Part of a small language model's weights.
Size: 15 layers, width 320, 5 heads of 64, MLP 832 GeGLU, 20.8M parameters.
Training: a variant of Muon for these matrices, 13773 steps.
MLP neurons of a small language model. Each row is named by its layer, matrix (gate and up: input weights; down: output weights) and neuron, and shows model dimensions 176-303. Each number is 500 + 50 x the weight over its row's rms, rounded and kept within 0 to 999. Numbers have three digits each. A neuron's up and down rows have the sign that makes its largest values positive.
Before each neuron's rows, "fires before" lists the tokens most often just after its 100 highest values on Wikipedia text that the model never trained on; "fires after" lists the tokens most often just before its 100 highest values on Wikipedia text that the model never trained on.

fires before: " ", "\n"
fires after: "6", "4", "5", "3", "0"
L5.gate116:531520469479447484527482594556467460404520532516490499470485353566462419457487459532456486419433551522484446529473436455479449510601478452540478431378464502492589470557420593557489502555465633533553523595545546481451530426442516377462497551439587549505546470456491493531530498476519532570517463574454498484566594492576428478518587549608501491566602526465449617481441493439437450436518
L5.up116:542441515599412446456494492484494484489553571492542525438478307429478494371484517548590470465424513487552451508521495435447387511501502507622441429569477461517511453504483476629478596521534461448519526525533565533482427456615468512543514481459447552613479469461568430497453475557507466580416489532536456501469466454514489506535478508473534596477490481482488563472506562479492535564409
L5.down116:424513498430527496515559458451558490518528467544429545553495564467446578534430554496513482438642460522530636497549519562476439521466584534523557535549468497498484449442559556411474494419428509498505447529502559499520570591424549610485529467594499558499421524546479531479538529463480391502437539568483465348542480517519553503503511464527457475533456439436555476446547493581561515524536

fires before: "===", "==", " |", ":", " votes", "|"
fires after: "\n", "|", "-", " Democratic"
L5.gate245:441513453425559509539426513555507454514549522546477506501488560477542454489519529447514540515496541469489521529421566519445630514532512468526550536528561540567414515579473601506528526480535411394536472390576445466585571564444493426569491527504524567538467532490563519484571564495501506438509527502495496499429498459535478411458547524432513505563433546395524520585529543509507424506529
L5.up245:605518497453550515487475489468490488489492433459441524555357501504392578521521499496473518487494513469527478517478537462470448584523474426409555412611549554544517441462546554529540488416498520425532467411490509527551483501484557496555635478419424494531495505510526533493468523539465565484506542531480473528458446504458492513423434464438453547424514504544479438512484517484431453602522
L5.down245:434501539448628461494544488560555473394576575496501441503429578481498480552527492507470529511547482486462516461339468558419535571524476460619499517507512461510508465474510531504527523479549432468512442454476479480496488556460495464543494448515453446519464517442483507568519508643499516424489508524525487436414526502528587525506519480440553480485398587388481530601467477491582517461512

fires before: "1", "0", "2"
fires after: "2"
L12.gate105:403554573529478548481518544499550509550471601507467454459603488482489409545463428512432504442445560479577528468612487459408442442555487538510467453548480613455437524516417557542544522464451430544499523507555471533550516385531480531509527545480474519419549452485527510440537457379489484467481480561467442467465486479508582433469430484485455474507604436498437499544454457564514532512421
L12.up105:569548440488601483468492503342551481545555452490547512538529526516488502515493547463474624520531502548513505505568473552458443539514554492526455527454491572415378561443431455461523481556483524574458499539505459498502503564593471510543550504508586468487520565528428518492520500472378541540503480477419488497516523506589477536431476440461544427456504548616512576524441440510527519533536
L12.down105:546613419458473572486493536396459524536483598508570435398500463506506415505490420504457496446455505517560486413488528529424555482494523429478467401482490488433584572606401597522497476472522493509524481510432446481530464464542493537493464496537486592491420465509539472430448490560613530476431533529553472518403433534502492426511541514493471646415563467482426463389539473490519502488471

fires before: "3", "0", "2", "9", "1"
fires after: "9", "1", "0"
L12.gate97:556547489545573536455474523469421566521456449465548465574468425388393503594541512561546481497414427501588452378563508537457481480430446439446465485425413448525498459584548516547499512580413553534545488544459477485523489530538508465447588458454499489465508466453369519488538537608437537536501498532517462536565505473506458507470534458412547522566557493461486491465399562507530494448528
L12.up97:438466588502558466479446405617473511443511422424437450491599462487521508522565546563501516421493456474520506453395477523465473523487588480468480552542531425510456519502492518484499537452399486644467544537468558554488431426414566487463503466515495427547517519492492535638498529511405524488554624478498496522458542477555456402523456445472511519443408468433425555563521541569578505444490
L12.down97:480484478509452557505667464535460440538459474505446439446531486513442496492496483496468454518525552497525486447450441500515420506531493489591571585478538562499512489432504510535548516472539561554507512428395509464520503565476600480560482475479428425520458506396531548525595551432431526516431428501449557524480441474443568482465478523542507584465453532555537477553452509571468482479461

fires before: "0", "3", "5", "4", "9", "6"
fires after: "5", "4", "6", "2", "9", "1"
L5.gate355:535497411520500470544523532457480468506364546563568615479550456515427505523492529488539438492443423564427525505468550568448400461488523458454543573601589440439538493547481575462476522442484506524497474479548528486535389512408472493424431424481508494512396498532460565594520413446541559494478509494512451552522491437555549498461539526571491539504487443550424600530561561508522514432490
L5.up355:564356502616595445453493514404517599528443523439474438600525554567470524479570502497513504443460499513456558559546475491517486431509549488555557599539478510551483469531461526469478510510499511446412450481438450476484492461484412493470491463581511544487475450484478462537594489468467457444476543580497385447536453453497580555443468466493438610521547521509467537440512563502501478501510
L5.down355:512382463608545531557554522526591470490516493503537519404564439536396512502551473465567540538476445404467553489549423559436579429498496370561521509443477457484538465534476582529499486548484512609534392576474472590492491499457518524396547461514544455445497480576422492557489458557465536526514505538504583508618538554561462473578511492485486517468491464488439375573489495552504525488463

fires before: "0", "3", "4", "1", "8", "6"
fires after: "0", ".", "9", "2"
L9.gate646:526498379480566482464493562484511482585409513471479463571507569524529493499525441481461497453497508534572480478546516478433421502521407552486553410511548437557493453601401481525539474486480373573564456564525349460509579561403507443476573518431514492530598513508517561466463400478503479423494533521559558534562545520493447473564440515503480468444545474547532486423471531507445415544576
L9.up646:539552433497503443474458445488546450530404384548536500533445519501460426575551518472537536556489525421525530555505502541507429523487509558417542443450501475480554494412547488457550536436554529408434531576479523463403448507593546495495403470436578463486493439434582542454476445555529524476487586554507551536504482517547447464459569457424499461441553437575466551539464492497503476422534
L9.down646:475555457404513487491539497515537499532454541548552461492593491515558476533500546490560452527394472504544480482415517441455479566541543530369516530488573457494476513460543535512501561482508541503496477548515583452463518581617542445488490455475531510541524439423569563476419476575456557430542510572526518571500519597509513436511451501481462546374505499388543580490396511541547427428575

fires before: "0", "4", "3", " "
fires after: "0", "5", "1", "2", "3", "4"
L9.gate182:506532488528517497543484479587608578512457386431498535601526572512491472452511501568451492582483471446519554510497438580474504481479558568586570521487399472393430570475528531530520654459415628524496566468534456513496474539512551506388568497472398516523482497579494533473573564487416454572447669508501512409491523457417536496455464567489532502431507475555514516604500514542572528509511
L9.up182:502469505439428488471567503488473500432521501420535483463532486525506494546493521412529500442589473534482538484477422531528479435547486432482442571508470562514494540438368487446456497620443505518426515522547559556570440473500542530466546451566524462539405576603479507546536566567432426503551508489505545443532568437495493635500548492480405427451507527460585442453549483511498510597426
L9.down182:378547512541411469526591496512431472486493524575536443444492485537424539543491514493480502477475491539523406398534480507605519448467479417595503456475505422480575507482431554469612513570475490528475455500401494525546499547510532513507506513390502530481423532487467496548535453455503490494539497568521443500485538450524496418502431521453440493462533524581465427526474605487531388444404

fires before: "1", "2"
fires after: "2", "|", "-", " "
L12.gate448:485546545532474489498570442600432508674491519436543550585495547454460510550459529498453410540451531500591448530530526501384563389453483475498495542518466528414517462538457535535545456464386428515535496555552433546572486482558644545447543508401581504475505506474488506505461509508579569472531425526454551362519565447533504512496522390582452500535467479524519448452535448476453484527587
L12.up448:485539510552433423465538477524506452533607559390450424434647478357423545602516547494485458449388588375533521530557498607535432466566569528501507575553522437519477473466465513501422535588544479491453532458575508424448441526561457448528489521482527423509529484475401540461525575426492590550455496517427470438519524519518456474451458495551520450412452501531533503477586441495495425490526
L12.down448:483517430543424482593523406527437516447473414500584490550461593479498465481560541567463451521546498486462515549409487489437479577535461439413442477514546525540513470505460548477469494443443494467529471527527487600442566494559539439480456510500558514493472539427452487426518571515557518584489498564561456449503459506596514518528483434467507526450579512489437501525471395400422603535533

fires before: " |", ".", "6", ","
fires after: "2", "4", "6", "5", "1"
L6.gate97:490513555467554436601525560429503489581371378495544532521506534536488548489479516556552491524490550454534499443468547546505507489449556432425492433595449503556468475491489539555525497470481426469530466473524526477546554478456582473496511405489434450483468594434484509540529558449558469450509423583543447517459567481524526515494526485446529448591473372498437574493494462513554533689466
L6.up97:562495452529427424457444537532441491494570514501497495474487499462420421507516510526514475457473574524461562466565414473491527594592448477579412577516461566501408505489576503531438558460367556541529504445618566526505465459457519536528505517384387458449501526392451469525571468472504470567480535424463505493554557492550571552550466513449481491511541459491488534450557487423498510569526
L6.down97:514508479494549508499527515425518492464442495463543570547606539517532518422502523458547572509560601477410512635470505480461524527490463558467552441484503451525587480568433597477516477456540478446506464459503498518587532544554499464471511552574419536533540463602555479470570567566517477494509480552458522518470545464558447466473518425584485541565560483478408468443496457490447612579491

fires before: "\n", ")", " |", ":", ","
fires after: "2", "1", "0", "9", "8", "7"
L12.gate123:529596606427510555611466425491588533560465458636502550490466507449534490544416513472486503567434465517440505411540454544503465537436460477568512441557428534458484420473384505397461503471467463531492438458506471420491518496487466459540449500513557483587524531568500497522487532547523516503508513460512545467563544542457500493475512452555497361445466505537507488500527534474430364527433
L12.up123:495499491534572510577520578467493534410543560501470597453458495471498484506525465441414441475519407588392466592483496537517497428528470428506437539491529536417427457477406417462455461538566469552346459511580479514487549607441557570504472578474421522525541506506465544531520420445540463495521507420516522407501524469398503509504581437485477461461496539502549472452538603491501552509437
L12.down123:483607601428494510528465430539484588517557485490531559464555597543548483464532530470457474424614510506455412466458527503481463549470485575593470459399479502491501439473540511390474505456525571446411436414544592529464551550450526469510412450542567492556394420495531485544467513487516549476594573555487503469520570497472475488515477502530592398485533494494498414474469548435533449431522

fires before: "\n", " "
fires after: " "
L4.gate476:511490412529475618460523410554541601489486444462587528529497511514525497484528450411479567501518496477438514520424522494491614461476531462447530569482499508517527516545475541553457560436589497448524512480510534508465580438571455454485493547499504547538436528535587464517562528617486513538517485462491496621483579501459481517457526478496447489445578422569443508538465511455450504524422
L4.up476:481560481553505521491485565536515508448450518463629467501498578477484533510557574443561533439532500504511531511425511404486537496600444372454464495535453493552435507591470445493428449517435502384457543462605526536417557511552471505526489511463512498444479454527519553491472530553544619468501499429431536593572593541556479490487521550493533465466573420490489516576468488379497450501507
L4.down476:446491558413548429499465501469445478467555479451462484483512504547417397516476455536576487454469507524562484538540518467477414489522542430474473388553477471554515434493590442525623452573443521506503523418369568488514525562492562583546528437537529443412515454472484557494450423485471509441491454575526571516484458440470431469582469559553549464420494492562574493526581536500493514426537

fires before: "1", "2", "9", "3"
fires after: " |", " January", " March", " May", " February", " December"
L4.gate560:549616500503448490550492512584503487539498508478429518525476473540513579534595524532586508571531527490462517587560480503524504498459356518469472478595458447509536592424486542530507498471392523511520492565520488504551412547522554417535551552451535611515537511512457482421518489541502473541421506426528441527413457528508506472452543503570478540543525401385546460507470491500490451443438
L4.up560:514570436521563480493445511501490479506532524529502440521402436478433551557561473549500548473492580500479500522528562519469419410508395422479340492443479582462500448494427487596528583397409533478483572551519567497531396511532503437382498559537558497597486520569492437501564497562474587548513524454534511519589598458511520461529501465532461497420527397385448505511537495494461424526492
L4.down560:418393524496425515562541474426450476481525475539540535490524467484565435383335463515510533430435447513516518419451485407441593523511596547504608512412510485523501595519563496492478418514567465541470504489469488511395553498552458471614499456495509531440443445469518447513482526415540499543467432448556577570544454501531450514395505446449465517530535490486541496565438406462507667572503

fires before: "1", "2", "0"
fires after: "2"
L6.gate262:472495569452543411484533569484512629482438516587509572422515469505452528440555505570456718484571511474489450383550535527513529495561459534533384434547441520451504601605499552523541481478428513487550491531529517474501465429468497569499486472441523477473535517522489511436617483473567558382497419567419492412479464619496499548567561498469399484498531469451518382503517578568590482485432
L6.up262:555585521506489456578482509465481467493538478539549507541538457501525434650544530479417563533553438574546513557569413420461441492573493494514506510442483535410502567597420598562598492449481425536531513481457541531489532513492571527425484438527550548532513527415488447484565510428455462524426476558544480558507427440508538452458527512424487552484449454553430558420484510515457479433567
L6.down262:569562496515523504553431486508571484435601542551494427433519564496463426541497559513428524529499476575445533514454444491445420543540496479549524551540481493502439519485433526535541543401520377562541523465488537532576514507575503463499432494539619461521512488522506476501427574494515453479381475561524458453526552538521516464389494451453408428508456448508427538439507490550431559486463

fires before: " |", "0", "2", "1"
fires after: "2", "–", "8", "1", "4", "0"
L9.gate802:495461502467483448455424497433401495448422482552537510489521436547445494404522500465584495645431440540456567500530446612545486495569422479384590548563450567535492644394486520479580517563533494485493445478581573449525448441498496593490450369399474512501511554506548518485389461516560378560503516493485485519456570503385526459495569572494505538445453531488452497507434442445523526501461
L9.up802:516507527505507476475558573515462496554495469591557507523471535484572557507486577508440477485512516529533495514603523463428466547461483415508475442584609529501602385544463528494452529445478528459487518494507476572478601501504484534477430599478541455395508473473546460529546420412519426520463426460425393512454545374460516472486467387536563421522475512510544512463495539532585519576514
L9.down802:555504543492476482566517442465425599456525547601536452490529444467448442574464564595521553383458504533443542468478434499552507474577524514513422523508484511534556448555469479476407473533523407466513572415563575448517438501514396450512418430631547486464544498455484520565518502535505479563496492492497511437573447513437535539598452607497472404588453453539552597402470478482416453508517

fires before: "9", "2", "8", "7", "5", " |"
fires after: "0", "2", "5", "9", " "
L4.gate550:572459442516377555537469414500510583531488595581568431469471517506389563443528512514563502518471529537470494484439473455500471431590517546447417595590481472442442535395501481507514486491459493448608486447519463545507436544470532541462543481511531476425423618516508498467504492607531472524550489512517533524463427577363438443476475520564531423566539495517509495543460482514520450398561
L4.up550:469479478548559573512575438515489560520509494521538447632492595455549490457458510428423521502444467527460507482430534427492471563480525478515552562476548594532567479554466539496522454505422569536448497574472505482518451532522513499478476578458609363491544440529433491504486538475490544553411398492537461525532512503439521487545541501482481577474551497514517391461468596487477440521398
L4.down550:606611508355458461482443551474601441471504504493476490417557483504436541457534520505551498519456480492529457430488511489437498464543510499589397524486448419474533494476526483511441551550568424507562413526533482456458474485473496468450502518490375577471476517518561433496495445547459559488564510562494542500462384521396442494458559521549448503585459485574503474522492410550547508422551

fires before: " ", "\n"
fires after: "6", "7", "0", "1", "2", "5"
L5.gate121:477478597463435584447461501479442499494434434427505424503576479496540544466527408502482532532400530469424413524471492507462467486457502497484587428500467556478551508574533502433455475498546428472495564540438460497518554520499504427507486440595568436550454444550539498439652480515535541442554491516557591645630543469432540542564390500597482541485447442435446521462531442438405512479439
L5.up121:592456425479501490443594500480525401467583459543474547454403493567468429444503524519436461479466420476508511363505581409467497509444541515433555539536470475497499494461516569539514514551505502518502540479617557527521561458488510508482540489459527564465448527535516451452572541455524531471558568476500596521532550395515482475509536485409466419519453478412510551377452444539438399576470
L5.down121:495538604433526553479478488532508506480476509467615482576502539583521499522478442527467597530410431513414485526480434523551411446504483538598448489466445602528465490538505492502525500424462523491527524534438467418503496497494514481455399531564477501523535531532561550452544521511428488572524485435576488478656477547474448505590426547642514448494506436546467452516538449445441575513557

fires before: " |", " ", "atter", ";", "0"
fires after: "–", "0", "s", " St", " |"
L6.gate278:552437484429467559554483486381450577423525482539471449536489549506529469510455452559554525499522571551484509561528532495460480520553431453410463538550531463490526470529514470456607470531538534481530572500517539428548581492475574463431453470520494512536488565478522505582565498512461548501520530499449518419473507456481541534608588552460563386453564494561450502511390525571555499492456
L6.up278:491538484577382448592501534464456505496531593502427479480615464482433510571536507562498484544427535497482580486476569496460444425566522537458439447543480478529341539551513512482515453528509493597363569519496507482436466408469496494496430505479487484471426530400529544491499541558616538481526485559524451528436500482573538524511568503562503507428516499478469531523428533460542486526440
L6.down278:410449513466541466470478504489458491535512550466498447478532461534528395428567484462535529452604471531479502579466496438599507499460515486436491493539522517558563494477490484446518559387511515453572438515459594453613572587393490503473552568558532486411468538514399434491546436475470525528503532578523466448462489470495542511588521521519456459489523453531468488420491441591478535508501

fires before: ".", " |", "2", "3", ",", "1"
fires after: " ", "0", "1", "2", "9", "5"
L9.gate709:535536475513548546503554486533446541544573502544484445540566524602504452505502459452563491466510496565477516543447491532495468498507461518610454553507481447506526589530455625495491416497521578585529420623531518557487479475455524444481410681519501554541561452464474477464475518413519588540433486505531447515565490501454538518476536529541505511475494512451518547514492526481644469566508
L9.up709:548553491543506495484516501525456561453523485569532511635550516548481477525488457481557494433448469558460515489446449446498469540490475524566425525493491502454540597518513632483484342539525605609544497591520505588504476455512504527526449660521492525547544454500538420530489544457495525544431468432490459497540499509508535528483472533565462518497502488469560591484555512501629479620510
L9.down709:478405595523455351569363558502596494469486520510499523496555521496504411512516550484518509447486479542535533420581490462554486499510523520521507527617451525428424461498563396530478574460483433498493528465541493519515514483499496369554498436487517530432538496538498444553560496435517387455506494538493603456557474442514487527491554556443498463517488559525392549407422483515535566465563

fires before: " ", ")", "\n", "."
fires after: "0", "1", " (", "2", "4"
L3.gate801:506448487528450512546423500431523424582550483522464451436452435437469502475399502522587442445516608504581374457568385426510532472625451509631555463538536535598522574514494467557485489481551506500469577535458468477498441569427441523538477576499482537547452591486537461528442462424524514528611467476564495507555519522479463526534501549459487449484502586447466561412530507489463475545494
L3.up801:424449474535466470448491560438591544498497505506539472525483474507447473473484479529543535514525476477562496452463470426459592568548486472506470561542530455533569489547530520498490538432468505558482488566599504486438462442469424447649529419483463548435411584490487456508562506446564552556529422467524435401422392531531509474606484474443448519502480452452527418405582519558406576559489
L3.down801:539545634453543568517437430578427479456479428464449569544527537467525604507421554518454464465480436541422468499525514574522476409455489506448502453472478428511503534475445467474504507471485430438558500490441551523509585540462579579418481595557452453574617425592484553479428506567497461511467521572481614510545568479486471479462483560519527554526527536534485554536516500479540500489519

fires before: "In", ",", "\n", "==", "The", "==="
fires after: "\n", "8", "2", "9", "1"
L9.gate34:540514522576532527423536503516519491522563536440538576591531433576497495519425495567498468447558582516497510513503528541383331523461507480565491485538449551455452487476481498478522444504496546467492509498554396539492546437506541486518495533530612437556449475504571531435519408462531466445424453532483478519573463434544518518539461512485489493476523486538522484537502472550513460504442
L9.up34:443446522524385489450534538463523476487515547532486423562442534457426554486477441455430401550465482461481504531549496513517476533608593477469484525516493575471421472520415507527489480508463519509471433559381476416541439510487523528529569502463410560456551511472504481498541547448557440466480480474431580447430474467494543540485500436538484492557493544550478475536501483534472591471468
L9.down34:573618508526570507522493506551471503578480535457519557567526442575584485501451556520511571473507519472493508530381564594547451460408399502500519523562474429451509537472499462464465442551500494452561497431556469527446554430451507490491532466547630463448483535566556554438465399522558465620491481559537524578611517432493560510472477520458490497402521464524484516508445478537480496482481

fires before: " ", "\n", " USA"
fires after: "1", "7", "2", "8", "0", "6"
L6.gate239:541526491537584447547468464580463448605486443517554540565455430545486463463456535479458522517520469503436542508429497529389521483557523492413520499475423474427534475473456557450453582498417492475473582414607588468428488542525416476475395635459445539453491446466452449573502474428521512571520412494540502570553530494463526531537441590442466464577505448465468528516534485463464448522581
L6.up239:520500502499499463458487433496509375645469557471506535396515509482523429473491544477547520579413504533547539565421536534437543509512544522425430626461529474532450448433483503582498496444556546496468537526572533433482417512490509578441475561525488527517568539525569481504473514432502405493490495634505545518563506530499508508495504451447497520453473510380610508509498474590529556474572
L6.down239:480570535433507486440552524512455457486507509546559498631456454517498478508466562443531498416463486483505515457443582560511481448477626575432413506530549608590441478518579501563481495588519492524538472457469503419526429534534489474511472505464488577556480534545442517474550527496521461500593487435502519448440463525478510580571524500490469543499547434482554523484532480562557442544490

fires before: " |", ")", "2", ":"
fires after: " ", "1", "2", "7", "3", "8"
L12.gate312:583628499544557475518449481501525424545433510513478564484507435511528547452480466463513464500437421505510452407550545557461498411498533547482585528565455529461369554545434464457540456444407387503502487557530507500444537459497572558532479508470568557517559507458478488486458468581581492381450463486524534416526546503539506530439511433589481474505379533472422432548433502500536401573520
L12.up312:589478463519442574506499504615505538474465522521618443523490511487542482504505462486559500515529436464557454472462459482437429521522444475657541587521522500496529461516414509411608495487561524444464527532475537556466515539410437541431517519427535436542519547598603496512452476442480471440517447624536471462500592440461444450450556583571425543451533459587396472463395457458580522518543
L12.down312:622457587491503436481556470538462412516499575497517496486392452490565456504460441468445387524486527476499511476590452491554518473517489452463447560445351543520483545534497564503512495531567548393545483521486417458532567523517528484469424466401570500425449426557398511473454562486504480538414481450576556646443431425515425508536525487547508517424493461530654464450477474476535524471510

fires before: " |", ".", ",", ";", "%", "th"
fires after: "4", "6", "3", "7", "8", "5"
L5.gate599:492512515491511469492439539445497567527474495547467561536496441581525370473495511502468498519450521537501501534484468564433591514428544558496500419466515479492549472586468466474455528526439515523531543489452479509498447570491425547525571430481441470442412395494548469474526456557581485584511450463531477514597485468556522522472617465507596478521493338464431601549456577444535548454497
L5.up599:501499488421506510559598452486482452422559392414466454452603409472580418404493590539613470527504468433529475581483505536509455520618421467471410499589584506477558503503409491516492540450557563544488586571466528584511539566411493518530463419405411524477490532468467548524516447519456498546503480526468482548536495531503548451455528579461507547472468552530476483545464514471494463577507
L5.down599:513547474584453469455448492532526511590451620511553599526518524508485429484537574482399536540470490527501571581547522580445542526455582593462483457505510574500499478530467483506533538510487469499536532484533477492476554530554539540515565413573472466498429500516513491423614497394519438507490423472508460472553590354522514514611459387505517396593546434492432555496501434509550572556535

fires before: "1", "2", "7", "4", "6", "9"
fires after: " |", ";"
L12.gate638:505511515479380490604489494476505550523578534513528457501576513533525521437459469526500434471471516473440594483487502432458513532432436414529513560531382412581564465465534576446436515501497508402564460546600446472470492436518410412554506600423477492461477508554527510437464660544506505546504550474514507461528577486533452571467446463518598458527524464500445470459526482604494493466559
L12.up638:530558491500398437470482603510418552526472551511504463591509471510561527544487533382470543497478539529590388479438473530519511560547444619543519431480461550541434476508403525429519463401453548449510601501467469516461515566478535467529514538387498535548520517589522458462446576517444505529489535427480592603476493487487500535533460483448507463599573521513554476598457522515554530559454
L12.down638:591482524537502578561534456566541490559666473486567484549514447548513526455411444451500502517391496532532502436451577457437500472542472392531494568427438454499542478551495476556486465528410479450508517558418423456494429522465556523506463486419475530438533495464457489538576563523536571507470461428525480502554507540530550532450515578572476494474502540456455526543395459475527542510533

fires before: " |", ".", "'", "0"
fires after: "4", "5", "8", "6", "9"
L8.gate790:471516486561434562532552586468515488457513502461572567458586534556514529447436544507486466462491485557534539514505555467490522604495475489455481445495448543505462516663485507477589503449480531452503509352563564435474551551436414503532496486516505468528442535524504519531489459519564427465457518499597438536467540503492569580467491497492545446461492473525462476503572555512416439521432
L8.up790:531496584555553548476558541576477508498474456539519490562554543513488565518520484550562461482466480576491434460413475503561536476585493454467554543527607533578599540530459611524429594495469587473552560421649472538603503495439470524553567511478504568530543581487552592582586407516563440445477450440546538441516486517484415528543491485480552544464515486520459519466504469430519521455527
L8.down790:571553494477459458536579537513461494419446508430418496512575433591478471572472567475436483417506520524534521469597588534482439557496491552452469411490409581487519542525528537508537560373468544517456475453459499517539531488453456492567439505549488487453451468528574459562496455505493428456509561535535401565540516490569496508505494425504491508495591450469440463543427466395525513581520

fires before: "===", "==", "1", "2"
fires after: "\n", "|", "9", "-", ","
L12.gate569:553433521518541518452490489508498416574494494464456425481554479502517478551410398406543542470424496501525460511409473522462563509501469503524514479530410569487505446503473497500514428481540539556500532410500456464537474509464505413500451524507516498522561509426498529438588487548499615472503464594494458491406545519556427508484425508444537435484399583500575520496533523438500591580504
L12.up569:475528434458510376437449497564532479552583509477612504403519447465584467497542533466489487541436564522534470599470516350469509498425477484572509535615473527556563429484555496437497535560513469458444575508450492461481506499453533457496567469561572524464503507532459501489452524503512583451532521550543433511425491497576573550396469495493521462529480523485433508606461461490499462426501
L12.down569:474467490480574504475491449539563425559491488534515543489482477491521525459447439490471531462433485439547496492500516435417459365514446402582471480496510452479512503502467454566398537508577457402474601483531529502543566561540557535584496514517564532491405422521488480546513507516435505497435527551538467442523518498493592512419418524427571475531508518499504491626521582501532467596473

fires before: "===", "|", "==", "-", "The"
fires after: "\n"
L8.gate466:531637562457419465469415465499508507499473556548487497458479478499595434547504518499591466580512480456469511424550426553438601432520456455443516529465466487529487426518408477437516440503522463583411593465455423494536464431543563496572502480429490554523531479484487541514520490555514571495543536558495519485543480454526455537435326421506552554432522468444561580503478482484551496555633
L8.up466:480404519394620501485422534576461451600510482452443409529498464547447597510538500522524533536445535583472549479428533501531541614468577474479546419621523572459520469440504519598494501453479537379543524542564524527434597473483506470528545537540439499511407576506531571501543516469505538505544429491503412510511524608536523557587587541531620437477472453617506423514524392536508507460528
L8.down466:561486512509539521495514577407529508485402578593496520528438611481540441495444520529527492481541460541496445429448545452395486409492493499406535481369479521595428492553468481437509469539495450516388514480428425580530482490577580427481520550425520551425600418434437419502572538511497470436550445569478526529467465490512461522426369442524448575551514534421528498592500498390510437494555

fires before: ":", "2", "–", "s"
fires after: "2", "-", "1", "3", "0", "|"
L12.gate161:498555464454638536563462498529427465469495572437471537510573433463459435501543543464462544468491472468506484497478452421379442499598575436577589466495549540451511514541430524525506504434622477379471481519491471485545503557489517523511559584380548456529538552533519525448516420493386516428456479529426510548560594515528442457464575573472527479476473515487487425453468556488494427509479
L12.up161:495500460534558574422571463423452447482440559467378497568562489496475445477592461564509518495425419480478506357515495442564487435466511424595504427596499521454433501552547477503509517467365502471467484518641524548547484492441572543535554483502429467517522607500486512528462520489447473493545404421521602559556553511559474483528655541515459546570430389645410537450505557520580459505496
L12.down161:499472511623573502488443427532491478436529529490441386515521436531546436535524441527552498483466552427551365468427536500490441527582451512509509483433523489444528432514448501518492551448490462467552453516469511472458596529568485545514466490359493422465428525554494481549571484478438431430440628535479559462579549536538438415413536567512577481450462529455412499470472563555584527558471

fires before: " |", "'", ".", "–"
fires after: "3", "5", "4", "7", "8", "6"
L4.gate713:486403507455510405598471461485548462422387572529525517572510469571567488579498506562574475554478367418524471471456534512486508475569576442439495492494516516503544477577522432517497453515425557568604537508545477485571558494444477509461494435467516484486335511547512580577500465549534469556499489506512410486528500503474533505473588563518444574587581476455474497583532462565566438457515
L4.up713:472473542455519506501485489492514519515552550537569451464515467410579474579568544506563484494468488387534498424501400530466490490558517465510555500519494548606539600451447466495553574591487564564429456510521509553430562510511534449608417501488417557591468589464425484592501484477516494606531568429540580482531499478440552504534492529500416504485516481519532451497551545591448473596456
L4.down713:600468505467471486522498543473488545442487472512452495579393547477455437409482505489467522502551551598484536551410595504502511492460508436513496497509516541350453339551477523538476426450487457402462481453466547452576430417583474585518586532508536442510530555554491522495472540506432476396436503572499443492521488465499495606542473493472509500506498524460437508432417516493544550504565